config.toml
parallel_block = false
decay_shape = "linear"
doc_mask = true
MLP neurons of a small language model. Each row is named by its layer, matrix (up: input weights) and neuron, and shows model dimensions 224-319. Each number is 128 + 24 x the weight over its row's rms, rounded and kept within 0 to 255.
After each neuron's rows, "fires in" lists the words (lower case) most often at its 100 highest values on Wikipedia text that the model never trained on. A number after a token or word is its count.

L2.up289 [131 159 127  83 131 103 119 157 102 187 152 137 170 147 143 128 144 115 128 169  82 151 176 107 123 138  97  95  91 107 106 129 120  89 117 157 103 151 147 150 119  87 117 178 158 164 140 130 124 155 136 102 161 119 124  74  82 133 144 104 113 139 122 162 119 154 125 164 147  94 122 140  65 145  90 149 120 173 143 133  92 157  92 121 138 126 133 133 116 155  76 126 130 125 114  86]
fires in: "of" 46, "that" 17, "years" 9, "per" 8

L2.up153 [123 117 134 111  77 105  92 156 133 119 143 135 139 160 145 122 138 134 130 136  91 133 163 105 128 104 126 190 135 130 123 104 128 127 135 153 165 114 124 191 131 133 162 144 168 112 151 155 158 130 111  89 108 128 138 112 113 104  75 109 118 135 118 190 156 136  77 143 137 115 174 196 124 162  96 126 138 142 168 165 151 104 143 147 156 183 146  66 150 127 123 124 111 149 130 117]
fires in: "to" 58, "pexopsis" 5

L2.up384 [149  93 124 129 116 121 134 159 120 130 115 147 104  94 169 164 103  82 144 138 107 146 111 109 157 151  95 135 120 121 135 132 152  72 115 124 125 129 150 119 121 137 128 136  94 151 138  96 114  99 112 150 115 169  99 143 130 110 154 151 111 125  93 141 117 143 128 125 116 115 121 146 134  75 196 153 106 187  85 169 115 161 162 156 139 138 106 148  92 141 142 131 101  93 154 131]
fires in: "the" 21, "for" 19, "to" 7, "against" 4

L2.up1829 [173 163 152 112 138 122 126 135 125  85  89 116 133 113 129 139 120 156 129 133 124 166 189 125 154 133 129 155 101 158 168 106 130 131 132 150 130 171 136 139 165 106 147 101 145 136 152 181 122 125 110 116 153 124 144 121 176 129 150 127 110 127 108 124 109 117 155 144 138 122 133 157 138 137 154 127 144 102 136 153 138 140 120 141 125 150 164  70 116 154 129 121 123  92 138 117]
fires in: "that" 23, "may" 18, "to" 10, "because" 10, "due" 10

L2.up1549 [ 98  62 130 142 135 127 130  98 115 170 119 130 151 151 158 138 127 138 150 111  89 142 168 120 120 126 158 137  76 131 117 138  77 157 110 128 113 135 153 131 166 110 131 127 162  65 172 132 113 137 109  98  76 117 126 141 158 127 132 138 108 142 122 114 169 143 132 154 172 128 146 132 134 134 145 145 155 122 134 142  97 136  84 116 137 146 138 117 152 141  97 125  68 121 103 126]
fires in: "and" 84, "but" 12

L2.up1350 [161 182 114 106 114  91 177  86 113 139 151 141 140 130 167 117 147 147 110 139 116 107  90 105 124 147 108 137  65 127 117 124 112  97 118 138 136 139 126 140 124 141  71 122 112 142 131 160 148  98 148 168 114 165 142 157 133 119 125 121 178 125 140 144 158 139  91  79 138 130  66 140 141 129 112  91  96 154 143 122 181 132 161 126 122 127 132 149 183 152 165 134 136 107 121  85]
fires in: "s" 49, "such" 12, "of" 7, "first" 5, "most" 4

L2.up1286 [110 151 132 165 144  91 104 156 124 122  93 134 135 120 127  92 139 105 177 128 107 146 119  68 122 162 159 142 104 145 125 129 161 136 126 136 163 113 167 145 138 133 131 130 152 114 114 174 155 126 138 113  67 133 134 152 171 137 150 127 126 134  98 104 126 133 114 143 118  91 138 168 157 125 130 119 103 150 102 108 139  96 132 144 154 167 100 127 147 157 122 116 117 101 128 111]
fires in: "to" 21, "in" 17, "after" 16, "of" 6, "with" 4, "aon" 4

L2.up1349 [ 66 135  95 133  86 121  88 146 117 141  93 148 148  93  94 141 100 146 110 150 152 171 131 146 127 140 107 159 168 157 137 118 108 151 121 161 128  89 152 147 134 127 137 103 132 141 119 108 122 140 125 112 151  82 131 108 168 101 145 114 106 132 150 119 110 132 150 160 155 113 134 155 154 112 161 109 139 121 132 155  81 120 131 145 139 146 101 168 118 187 112 113 106 101 136 105]
fires in: "to" 23, "with" 13, "for" 11, "from" 10, "up" 6, "against" 4

L2.up1617 [127 138 124 164 133 108 161 137 158 110 132 149 107  89 142 111 137 156 144 143 117 160 100 142 141 135 168 116 103  98 144 171 101 162 157 109 136 119 139 167 185  88 136 116 121 130 115 140 144 117 123 139 117 137 110 101 115 143 167 119 131 127 130 147 134 135 136 136 183  98 101  99 170 131 115 135 146 147 127 147 109  96 135 134 116 163 126 148 124 117  99 112 110 140 132 125]
fires in: "he" 37, "she" 14, "they" 7, "it" 7, "a" 5

L2.up759 [143 138 112 111 102 157 159 121 151 130 149 138 167 121 152 159 132 177 143 144 106 129 144  96  81 160 148  81 131 145 148 121 139 129  97 121 101 167 154 155 145 124  82 112 154 102 155 115 125 129 132 154 133 156 128 166 100 112 110  96 110 110 131 172 132 144 154 105 156 139 117 112 117 111  96 114 150  96  78 142 131 107 126 127 139 142 141 135 166 106 154 165 125 121 121 115]
fires in: "of" 47, "attempt" 5, "point" 4

L2.up23 [113 119 119 131  95 125 174 138 118 133 131 133 116 124 119  98 141 103 125 190 133 173 134  90 141 132  86 161  91 145 129 107 132 127 104 121 156 135 152 115 160 134 146 154 146 146 146 122 127 161 113 118 113 139 161 159 110 138 166 169 104 153 145  98 114 119 124 146 151 148 174 200 120 128 131 136  99 125 126 135 116 134 164 116 123 122  87 119 168 138 104 157 163 132 118 110]
fires in: "life" 13, "family" 10, "city" 9, "out" 9, "years" 9, "up" 6

L2.up1099 [105 132 128 124 125  73 127 135 122 140 112 133 132  96 107 139 119 153 100 153 136 183 155 115 122 107 124 132  68 154 123 153 165 113 123 155 172 105 147 123 140 100 127 127 111 119  86  99 126 187 118 171 146 115 117  91 177 104 158  86 120  98  87 132 120 124 108 172 122  84 157 145 121 152 138 149 105 132  87 140  81 163 108 124 136  95 113 135 108 127  97 133 140  85 127 105]
fires in: "of" 62, "between" 15

L2.up1201 [168 161 130 194 108  94 110 125 129 114 140 157 118  95 108 149 153 186  72 148 124 184 144 141 109  87 151 117 116 150 125 121 143 112 149 128 131 150 184 156 136 153 122 101  77 138 163 145 125 163 113 180 134 144 129 121 122 122 143 145 164 151 122 109 122 128 153 172 174 132 147  85 121 102 150  89  89 157 167 126 136 124 163 123 112  97  97 126 150 133 137 131 110 124 109  93]
fires in: "an" 38, "check" 14, "chicken" 4

L2.up638 [108 140 131  97 121  94  99 119 141 116 138 154 163 118 138 134 120 137 122 133 134 142 147  97 143 124 137 134 110 176 136 113 149  88 105 136 118 101 147 116 169  71 142 157 146 159 100 145 158 154 121 126  82 133 132 141 120 128 156 135 130 149 145 117 141 136 123 134 163 163 157 172 162 113 109 126 136 102 127 134 125 113 131 156 124  92 106 150 133 143 133 113  64 151 108 109]
fires in: "of" 31, "the" 24, "to" 10, "a" 8, "in" 8, "with" 4

L2.up846 [167 122 125 117 153 120 145 118 113 126 103 122 133 119 133 101 162 128  98 139 137 112 150 141 167 151 157 118 124  89 120 162 130 122 124 120 123 115 156 187 127 101 126 143 116 131 138 143 196 135 112 186  96 121 115 150 151 132 168 120 134 127 128 129 105 142 137  74 160  92 110 125 153 131 158  82 143 104 114 115  91 134 135 151  78 138 100 140  97 133 132 127 121  89 112 135]
fires in: "that" 36, "he" 26, "and" 19, "it" 5

L2.up790 [125  96 131 150 140  92 136 131 136 110 136 116 148 155 113 169 121 123 150 101 137 145 146 125 145  91  95 131 156 141 144  93 106 127 114 136 142 155 165 131 168 108 103  84 111  94 125 152  73 111 107 152 138 187 102 132 111 136 186 136 143 127 117 185 131 134  85 114 139 119  92 101 149 145 104 161 136 142 121 175 114 140 108 131 139 135 129 110 128 144 165  88 105  77 166  97]
fires in: "and" 44, "to" 17, "which" 13, "in" 6, "with" 5

L2.up1126 [ 69 130 121 140 157 110 137 147 111 146  97 135 122  98 105 107 158 136  94 162 113 136 149 105 149 139 116 182  98 146 134 158 152 115 133 125 129 147 187 121 150 156 133 150  98 152 159  83 157 144 115  89 145 125 114 139 142 113 122 178 115 109 155 130 122 128 141 134 164 132 115 141 162 113  92 101 128 106  98 134  65 126 114  64 127 105 170 160 147 132  92 142 104 115 123 122]
fires in: "is" 34, "was" 23, "are" 19, "were" 11, "can" 4

L2.up760 [159 150 145 149 143 130 184  81 126 155 176 119 112 146 154 158 138 118 143 121 130 169 147  89 130 121 139 107 126 114 104 103 134 166 122 140 100 139 129 120 142 126 138 104 126 137 115 106 147 131 122 175 125 143 123 130 152 154 119  96 118 118 118 152 143 139 132 142 170 137  87 165 127 129 120  95 153 146  97 171 139 126 179 105 133 127 153 146 152 120 147 136  99  84  95 114]
fires in: "of" 77, "des" 7, "among" 4

L2.up1889 [129 130 125 159 104 122 151 156 132 140 162 115 149 135 147 141 164 174 118 168 126 138 132 119 125 161 124 131 117 142 100 107  97 146 152 144 132 135 121 144 123 160 100 113  64 140 104 162  99 163 146 126 144 188 124 139 136 125 126 116  86  96 126 137 140 157  91 129 133 131 147 104 176 104 105 151 146 135 149 141 144 132 130 121 129 152 145  94 138 143 116 119 122 142  95 144]
fires in: "s" 63, "main" 10, "old" 4

L2.up1125 [121 167 117 124 122 162 115 119 144 170  95 165 105 109 141 118 143 141 146 139 113 144 135 144 124 133 194 117 123 117 105 153 143 141 125 149 160 127 140 152 108 133 156 131  76 125 155 132 117 126 111  96  67 102 123 141 124 104 122 133 143 140 130 103 141 140 117 174 105 105 156 126 114  92 105 133 143 124 183 136 116 100 110 141 153 141 143 154 144 112 116 153 104 119 101 107]
fires in: "of" 56, "range" 4

L2.up719 [ 76 163 134 102 110  89 117 125 154 116 117 156 151 123  78 132 147  85  93 129  76 125 137 127 144 131 127 170  68 163 133 137 136 164 111 138 120 161 145 127 136 164 141 137  78 135  90 116 161 132 136  97 166 167 114 122 112  88 138 142 158 124 125 149 125 132 115 142 152 106  94 148 146 113 142 131 119 103 103 129 160 144 108 138 135 118 106  85 144 118 135 165 110 120  91 122]
fires in: "to" 72

L2.up1673 [125 128 144 154 119 124  97 120 128 120 132 143 133 125 105 160 129 135 161 117  91 141 147 120 125  75 112 181  93 104 104 136 151 162 109 110 160 146 152 128 183 161 138 105 123 143 117 112 121 108 110 151 124 137 120 153  77  73 130 152 170 159 116 143 112 138 141 139 137 110 127  95 175 112 144 178 133 141 125 110 120  52 133 147 159  86 104 108 141 125 111 122  73  76 131 106]
fires in: "who" 16, "a" 15, "being" 9, "an" 7, "with" 6, "when" 5

L2.up922 [129  67 138 129 169 140 135 143 113 155 133 110 141 154 101 115 118 155 113 138  93 138 111 113 112 103 167 116 131 102 128 114 139  99 123 122 124 129 159 136 139 148  98 133 106 144 156 122 119 122 113 135  95 105 142 110  90 128 175  85 175 106 126 146 157 118 124 142 150 148 169 148 105 128 114 136 148 136 115 117 130 125 156 144 137 105 133 144 125 112 102 119 107 162 167 128]
fires in: "time" 29, "by" 9, "as" 8, "of" 8, "years" 7, "for" 6

L2.up1325 [165 156 147 128  66 124 141 140 142 109 157 125 151  57 134 165 114  93 149 139 130 137 126 115 134 178 191  94 114 120 128 143 126 125 125 141 107 133 109 143 158  90 131 139 155 129 112  90 119 173  99 140 125 117 135 115 172 126 144 148 105 122 118 147 144 152 185 133  68 139 153 174 169 133 134 119 150  88 143 151 152 136 161 115  97 122 138 169 111 130 129 131 114 136 164 114]
fires in: "and" 44, "making" 4, "followed" 4, "while" 4

L2.up1703 [119 129 129 140 112  81 161 120 117 180 138 154 131 122 133 137 154 112 119 162 134 135  98 153 139 102 143 130 101 111 150 116 110 124  81 123 144 114 120 141 146 112 143  93 127 130 119 155 128 123 118 177  97 139 132  90 108 135 121 130 110 171 155  95 148 124 149  89 166 111 108 110 147  96 109 119  99 143 113 140 160 100 146  85 133  95 127 124 138 140 171 108 160 112 135 120]
fires in: "it" 46, "he" 23, "who" 9, "she" 7, "they" 6, "i" 4

L2.up1300 [109 166 126 155 117  87 131  96 121 173 163 151 115 117  95 116 151  94  90 111  99 143 122 136 152 153 176 153 100 141 122 158 158 158 150 133 158 179 156 135 173 147  96 127 117 152 125 133 153 148 104 163 142 113 109 120 127 119 136  98 129 143  86 138 113 136 117 186 132 125  70 162 127 143 195  84 149 118  83 133 129 147 137 155 133 105 133 136 130 100 110 152 145  97 112 131]
fires in: "to" 30, "would" 15, "t" 13, "can" 10, "could" 10, "may" 8

L2.up1458 [151 120 141 143 156 114 177 120 146 101 130 146 179 112 140 149 144 170 131 137  89 150 145 157 119 179 126 128 117 127 124 129 130 163 133 131 117 166 177 125 162 130 155 113 126 120 137 103  84 157 139 113 122 139 142 150 126  80 118 127 105 144 112  69 114 140 177 102 153 158 132 123 161 153 103 127 114 139 114 143 186 148 124  94 113  98 121 142 115 156 119 139 118 105 119 117]
fires in: "made" 59, "making" 14, "make" 12, "with" 7

L2.up243 [143 126 145 160  81  89  91 122 131 129 109 117 151 121 114 131 142  80 117 154 157 153 150 127 150 147 130 106 115  99 134 153  63 149  78 137 106 141 152 140 156 125  97 151 156 141 138 132 140  94 124 149 115 118 128 124 144  83 137 112 122 106  91 174 153 136 168 121 165 117 140 143 205 140 146 105  94 149 172 119 161 144 159 106 110 122 135 139  92 139 105  96  99 106 119 123]
fires in: "which" 55, "they" 10, "it" 10, "some" 8, "them" 6, "others" 5

L2.up1342 [183 174 113 152 107 151 139 149 107 138 138 138 139 133 118 135 121 110 111 162  74 168  95  97 126 136 164 117 130 147 120 158 143 114 148 114 146 155 109 132 158  76 138 131 147 126 102 112 126 113 128 172  99 123 121 120 158  88 131 118 106 156 105 134 125 125 166  86 143 122 165 186 117 129 132 139  97 101 116 120 140 136 136 114 137 114 102 115 131 132 122 138  86 160 124 127]
fires in: "of" 20, "and" 15, "while" 8, "in" 5, "with" 4, "on" 4

L2.up1705 [131 138 136 158 147  91 104 118 113 133 137 134 132 188 138 124 123  81 126 143 103 130  95  95 135 164 168 107  81 140 105 126 126 106 147 123 144 167 115 155 161 114 119 156 158 157 102 137 154 128 126 132 100 155 123  89 172 149 119 133 116 132 119 139 118 131 144  99 164 115 131 156 169  93 150 127 110 114 134 117 145 104 146 126 152 112 140 119 151 185 144  83 115 126 129 111]
fires in: "in" 15, "and" 15, "by" 12, "it" 12, "he" 6, "on" 6

L2.up736 [164 146 143 137 128  71  95 132 122 134 151 115 114 101 111 181 135  99 120 116 122  78 156 119 102 141 134 119 118 156  99 148 134 116 129 150  98 145 163 146 140 135 161 133 156 105 153 121 131 148 154 137 126 123 120 128 108 124 118 121 122 154 109 151 169 139  87 110 128 143 161 169 196 135 162 120 112 138 117 162 107 140 148 160 144 119 124 147 152 156 114 118 145  62 127 102]
fires in: "and" 13, "or" 13, "time" 11, "before" 10, "than" 7

L2.up527 [117  93 127 139 195 112 164 102 130 154  94 130 135 152 115 130 131 124 116 117  96 118 149  99 154 147 136 103 123 146 140 163  80 149 151 130 138 115 144 180 171 120 156 148 144 134 111 162 148 143 130 115 113 101 146 157 132 113 144 123 115 123 125 135 130 115 137  95 145 121 148 121  64 126 170  86 129 154 121 125 149 154 146  97 113 177 158 114 131 137 154 105 130  69 116 115]
fires in: "he" 49, "she" 34, "and" 6

L2.up67 [134  91 139 159 150  82 100 107 126  98 147 139 171 130 130 150 130  93 134 139  76 128 114 134 121 109 140 162 138 148 126  98 134 101 142 120 113 158 164 157 146 130  90 163 165  99 126 154 150 145 141 120  90 117 121 137 146 127 141 145 184  87 142 107 149 128 112  63 191 147 108 127 151 128  90 108 119 199 145 120 135 111 134 185 133 119 118 100 131 124 122  66  59  93 142 106]
fires in: "which" 35, "other" 14, "the" 12, "what" 8, "by" 4

L2.up192 [ 81 103 113 114 122 127 135 108 134 132 111 128 156 141 158 146 127 173 116 134 107  98 174 115 112 147 170 164  98 169 116 142 122 139 133 150 150 110 148 151 149  97 149 102  91  66 126 154 118 101 136  91  73 109  90 191 143 114 117 152  88 144 144 108 116 138 106 118 131 166 129 140 137 130 119 162 152 146 109 123 142 114  69 127 141 176 127 105 182 108 110 122  64 137  59 113]
fires in: "and" 72

L2.up773 [ 83 120 134 140 125 101 117 138 151 113 122 126 133 132 141 168 133 145 104 134 139 178 134  98 119 160 108 148 126 170 135 104  54 173 120 151 114 126 118 111 143 137  94 121 142 112 122 163  92 130 164  95 157 120 124 168 104  95 141 119  96 114 137 175 173 135 134  81 151 185  96 107 127 135 143 125 133 178 120 159 131 121  99 114 140 106 108 125 159 150 117  98 120  94 114 104]
fires in: "under" 18, "on" 18, "with" 13, "jr" 8

L2.up621 [148 142 117 151 107 110 151 125 130 106 159 120 135 108 132 185 133 103 105 164 140 153 113  92 133 144 130 113  68 112 104 143 101 106 128 114 121 151 148 138 100 108 143 130 156 120 117 126 138  81 137 170  74 123 159 116 172 131 115 124 107  68 152 114 142 137 127 138 119 115 128 156 129 123 166  73 137  68 109 110 127 175 129 147 113 157  95 120 127 166 138 120 134 120  83 119]
fires in: "and" 89

L2.up662 [168 161 126 157 143 157 142 140 126 122 107 151 133  83 134 110  92 114 120 126 152 107 119 121 138 141 108 112 134 151 108 138 126 134 100 151 156 147 146 138 147 137 137 166 114 114 142 112 131 127 131 136 118  99 127 141 122 114 169 130 106 135 164 119 157 138 192  79 132 162 102 124  87 114 128 140 158 143 154 126 163 138 152 102 137 159 135 162 200 141 154 173 105 104 150 138]
fires in: "election" 22, "of" 17, "on" 11, "at" 9, "championships" 4

L2.up1534 [142 150 124 125  64 102 135  83 131 153 169 104 117  77 138 152 154 128 117 111 128 140 126 149 127 136 155  85 121 136 114 136 152 108 121 179 135 126 187 178 125 171 108 140  88 115 111 118 123 156 112 112 118 151 137 147 119 115 212  98 155 131 151 150 141 134 108 126 131 153 144 119 128 134 151 140 125  92 129 131  99 126 109 169 134 121 111 128 115 185 116  98 116  84 146  88]
fires in: "by" 19, "of" 12, "0" 10, "1" 8, "at" 5, "11" 5

L2.up877 [131 130 118 150 148  85 123  95 147 134 127 124  90 140 162 140  99 134 127 125 167 136 102 131 136  94 159 139 135 129 115 125 120 119  83 125 146 130 125 152 128  80 125 146 135 124 124 133 105 108 138 144 141 143  97 103 120 121 133 108 141 135 163 104 129 139 156 111 136 155 109 148 166 118 103 130 152 118 117 103 107 143 120 114 126 124 143 131 143 161 147 174 144  72 111  73]
fires in: "they" 16, "he" 16, "school" 6, "side" 4, "club" 4, "states" 4

L2.up1725 [142 126 116 140 128 113 148 115 135 158 120 144 158 122 106 132 132 105 170 105 166 139 108 129 123 125 179 138 112 141 139 121 158 140 111 127 160 142 150 148 186 115  95  70 111 110 112 120 111 130  88 142 168 136 119 106 149 107 178 130 165 162 101 102 149 134 146 168  99  98 126 117 118 136 119 117 161 120 129 164 117  86 151 144 129 118 109 160 143 113 162 175  97 105 140 113]
fires in: "of" 30, "by" 13, "into" 4, "league" 4

L2.up899 [129 107 135 125 160 113 163 132 128 169 115 154 179 118 139 147 136  94 125 161  69 127 109 112 144 121 105 118 147 148 140 142 134 160 108 138 144 137 133 157 151 171 162 108 143 126 133 142 133 126 115 113 102 136 137 160 114  92 159 141 102 129 127 158 101 127 118 155 127 129 149 129 114 105 166 144 159 177 101  91 135 108 163 119 150 196 151  84 108 169 132 126 146 122 117  82]
fires in: "by" 33, "with" 11, "when" 9, "after" 6

L2.up1607 [129 113 122 125 108 165 138 113 105 134  97 140 100 116 147 110 149 121 131 118 110 170 117  99 141 133 170 113 115 150 135 136 128 121  91 112 167 145 153 124 136  94 132 126 121  94 135 164 184 164 139  86 137 131 128  84 177 108 141 158  87 176 115 118 127 129 103 184 156  99 105  98 156 100 149 139 125 128 127 152  67 122 108 128 156 135 149 128 179 122 125 136 123 101 139 134]
fires in: "was" 21, "are" 10, "that" 10, "those" 8, "led" 7

L2.up184 [108  93 157 149 145 163  86 123  98 119 113 120 106 160 110 106 164 130 122 134 137 173  91  91  94 159 103 126 110 150 106 161 141 138 112 163 130 162 139 122 135 141  97 125 121 114  89 155 104 116 128 111 161 158 145 116  71 131 137  97 160 137 173 131 156 137 147 106 165 164 107 142 118 145 115 157 128 141 105 195 109 159 114 138 130 131 137  96 126 117  85  79 124 105 173 122]
fires in: "1" 14, "3" 12, "5" 12, "4" 6, "20" 6, "2" 5

L2.up1780 [ 81 129 138  92 116 118 113  77 145 114 131 129 153 124 151 132 133 174 161 146 119 101  98 148 144 113 159 108  69 153 115 121 136 118 109 138 144 157 151 105 113 132 131  85 113 120 164 128 145 145  98  62 160  97 120 142 125 132 129 116 148 129 112 152 114 154 123 183 147 135 134  88 105 139 133 128 146 152 123 119  79  74 100 124 153 101 184 115 115 150  89 105 140 104 146 109]
fires in: "where" 16, "a" 16, "as" 14, "when" 13, "while" 7, "an" 7

L2.up1258 [125  74 146 171 123 126 120 101 154 128 151 140 139 140 122 135 173 161 120 176 110 140 127  95 154 100  77 123 134 102 114  98 111  88 103 125 139 139 170 119 159 143 118 136 102 126 116 181 104 134 114 124 146 118 116 114  93 145 160 132 110 153 119 161 134 136 101  97 113 149 148 108  97 119 150 156 148 144 121 118  85 111 111 139 156 126 112 125 122  93 109 183 139 132  87 115]
fires in: "4" 28, "3" 26, "5" 12, "6" 11, "2" 11, "7" 4

L2.up655 [116 155 127 137  75 114 146 131 105  75 141 149 169 155 106 151 113 150 118 146 108 191 105 132 114 128 107  88 145 158 145  96 144 138 101 132 128 114 170 129 183 150 158 128 187  81 117 111 150 137 131 128 121 132 133 132 113 158 146 126 151 188 119 161 113 138 132  96 141 157 146 128 115 133 150 113 156 151 104 104 114 105 128 107 126 137 150 157  87  93  97 139 133  80 123 100]
fires in: "may" 28, "from" 15, "before" 7, "december" 6, "they" 5, "and" 4

L2.up688 [169 137 134 165 136 120  85 134 132 183 172 150 134 183 173 143 146 117 125 139 127 164 122 134 137 147 152 151  55 121 117 146 130 137 105 133  97 136 160 140 137 117  85 147 134 123  92 116 156 129 121 167 127 147 128 151 120 110 137 138 131 125 122 154 118 127 150  77 141 123 111 153 172 106 119 142 154 151 116 155 171  69 150 148 116 120 155 102 143  95 137 134 148 153 150 128]
fires in: "which" 48, "the" 19, "with" 7, "who" 5

L2.up1809 [122 116 123 120 120 120 105 171 122 106 159 123 121 121 124 170 140 113 131 122  83 130 184 119 158 103 149 122 106 167 115 115 127 125 128 148 102 154 165 116 146 115 113 138 169 133 158 165 123 139  90 144 155  97 136  67 119 129 158 138 146 131 125 146 130 135  91 148 151 112 114 138 109 140 176 125 118 151 102 130 110 171 105 147 133 169 125 111 129 152 112 133 116  98 128 142]
fires in: "than" 25, "or" 20, "to" 13, "also" 13, "least" 4, "receptor" 4

L2.up1550 [117 159 132 153 103  84 162 111 132 123 132 111 147 104 139 143 118 128 128 158 133 120 129 129 151 140 112 109 149 133 114 129 128 125  79 146 114 141 165 142 157 100 114  67 110  68 140  92 105 121 137 115 135 126 113 162 143 132 136  89 138 106 135 109 141 152 172 133 163 158 105  97 149 115 128 147 111 151 114 129 133 126 177 139 158 116 115 163 100 152 101 119  99  79 176 100]
fires in: "to" 19, "for" 12, "married" 11, "at" 10, "on" 10, "with" 7

L2.up808 [131 131 138 111 163 119 162 122 134 129 146  94 148 107 140 160 107 150 149 130 146 163 181 109 139 120 141 109  76 103  97 115 175 116 119 115 120 146 149 156 152 137 101 196 101  94 130 127 118 114 138 130 112 125 131 159 145 142 154 113 120 101 128 145 104 142 195 148 136 135 107  84 132 174 110 131 143 143 114 171 126 102 135 127 132 135 135 170 113 152 150 146 124 109 124 143]
fires in: "made" 29, "making" 10, "lead" 8, "grand" 8, "leading" 7

L2.up1798 [115 140 166 142 160 131 167 170 114 123 108 133 100 136 125 103 128 131 129 144 171 136 106 154 120  99 125 161 149 111 133 174 135 147 128 160 149 134 133 167 122 161 103 125 116 155 154 112 137 162 127 176 139 137 151 110 136 125 149  93 117  93 127 116 132 132 178  91 136  69 150 127 150 114 146 121 125 142  92 128 112 131 137  82 100 123 131 138  99 112 139 187 133 118 125 103]
fires in: "was" 40, "also" 13, "is" 7, "announced" 4, "appointed" 4

L2.up802 [140 181 142 156 134 115 159 111 137 192 149 121 114 102 128 151 148 161 113 156 157 134 114 114 141 155 100 111 136 100 108 133 129 125 103 133 116 138 149 118 128 106 129  71 103 125 121 136 158 139 128 158 122 122 133 159 120 151 127  84 173 154 114 162 138 138 143 116 158 103 104 145 141 129 119  88 140 142 143 141 106 128 138 139 142 159 111 115 132  98 138 138 102 100  67  99]
fires in: "of" 45, "two" 15, "three" 9, "four" 5, "few" 4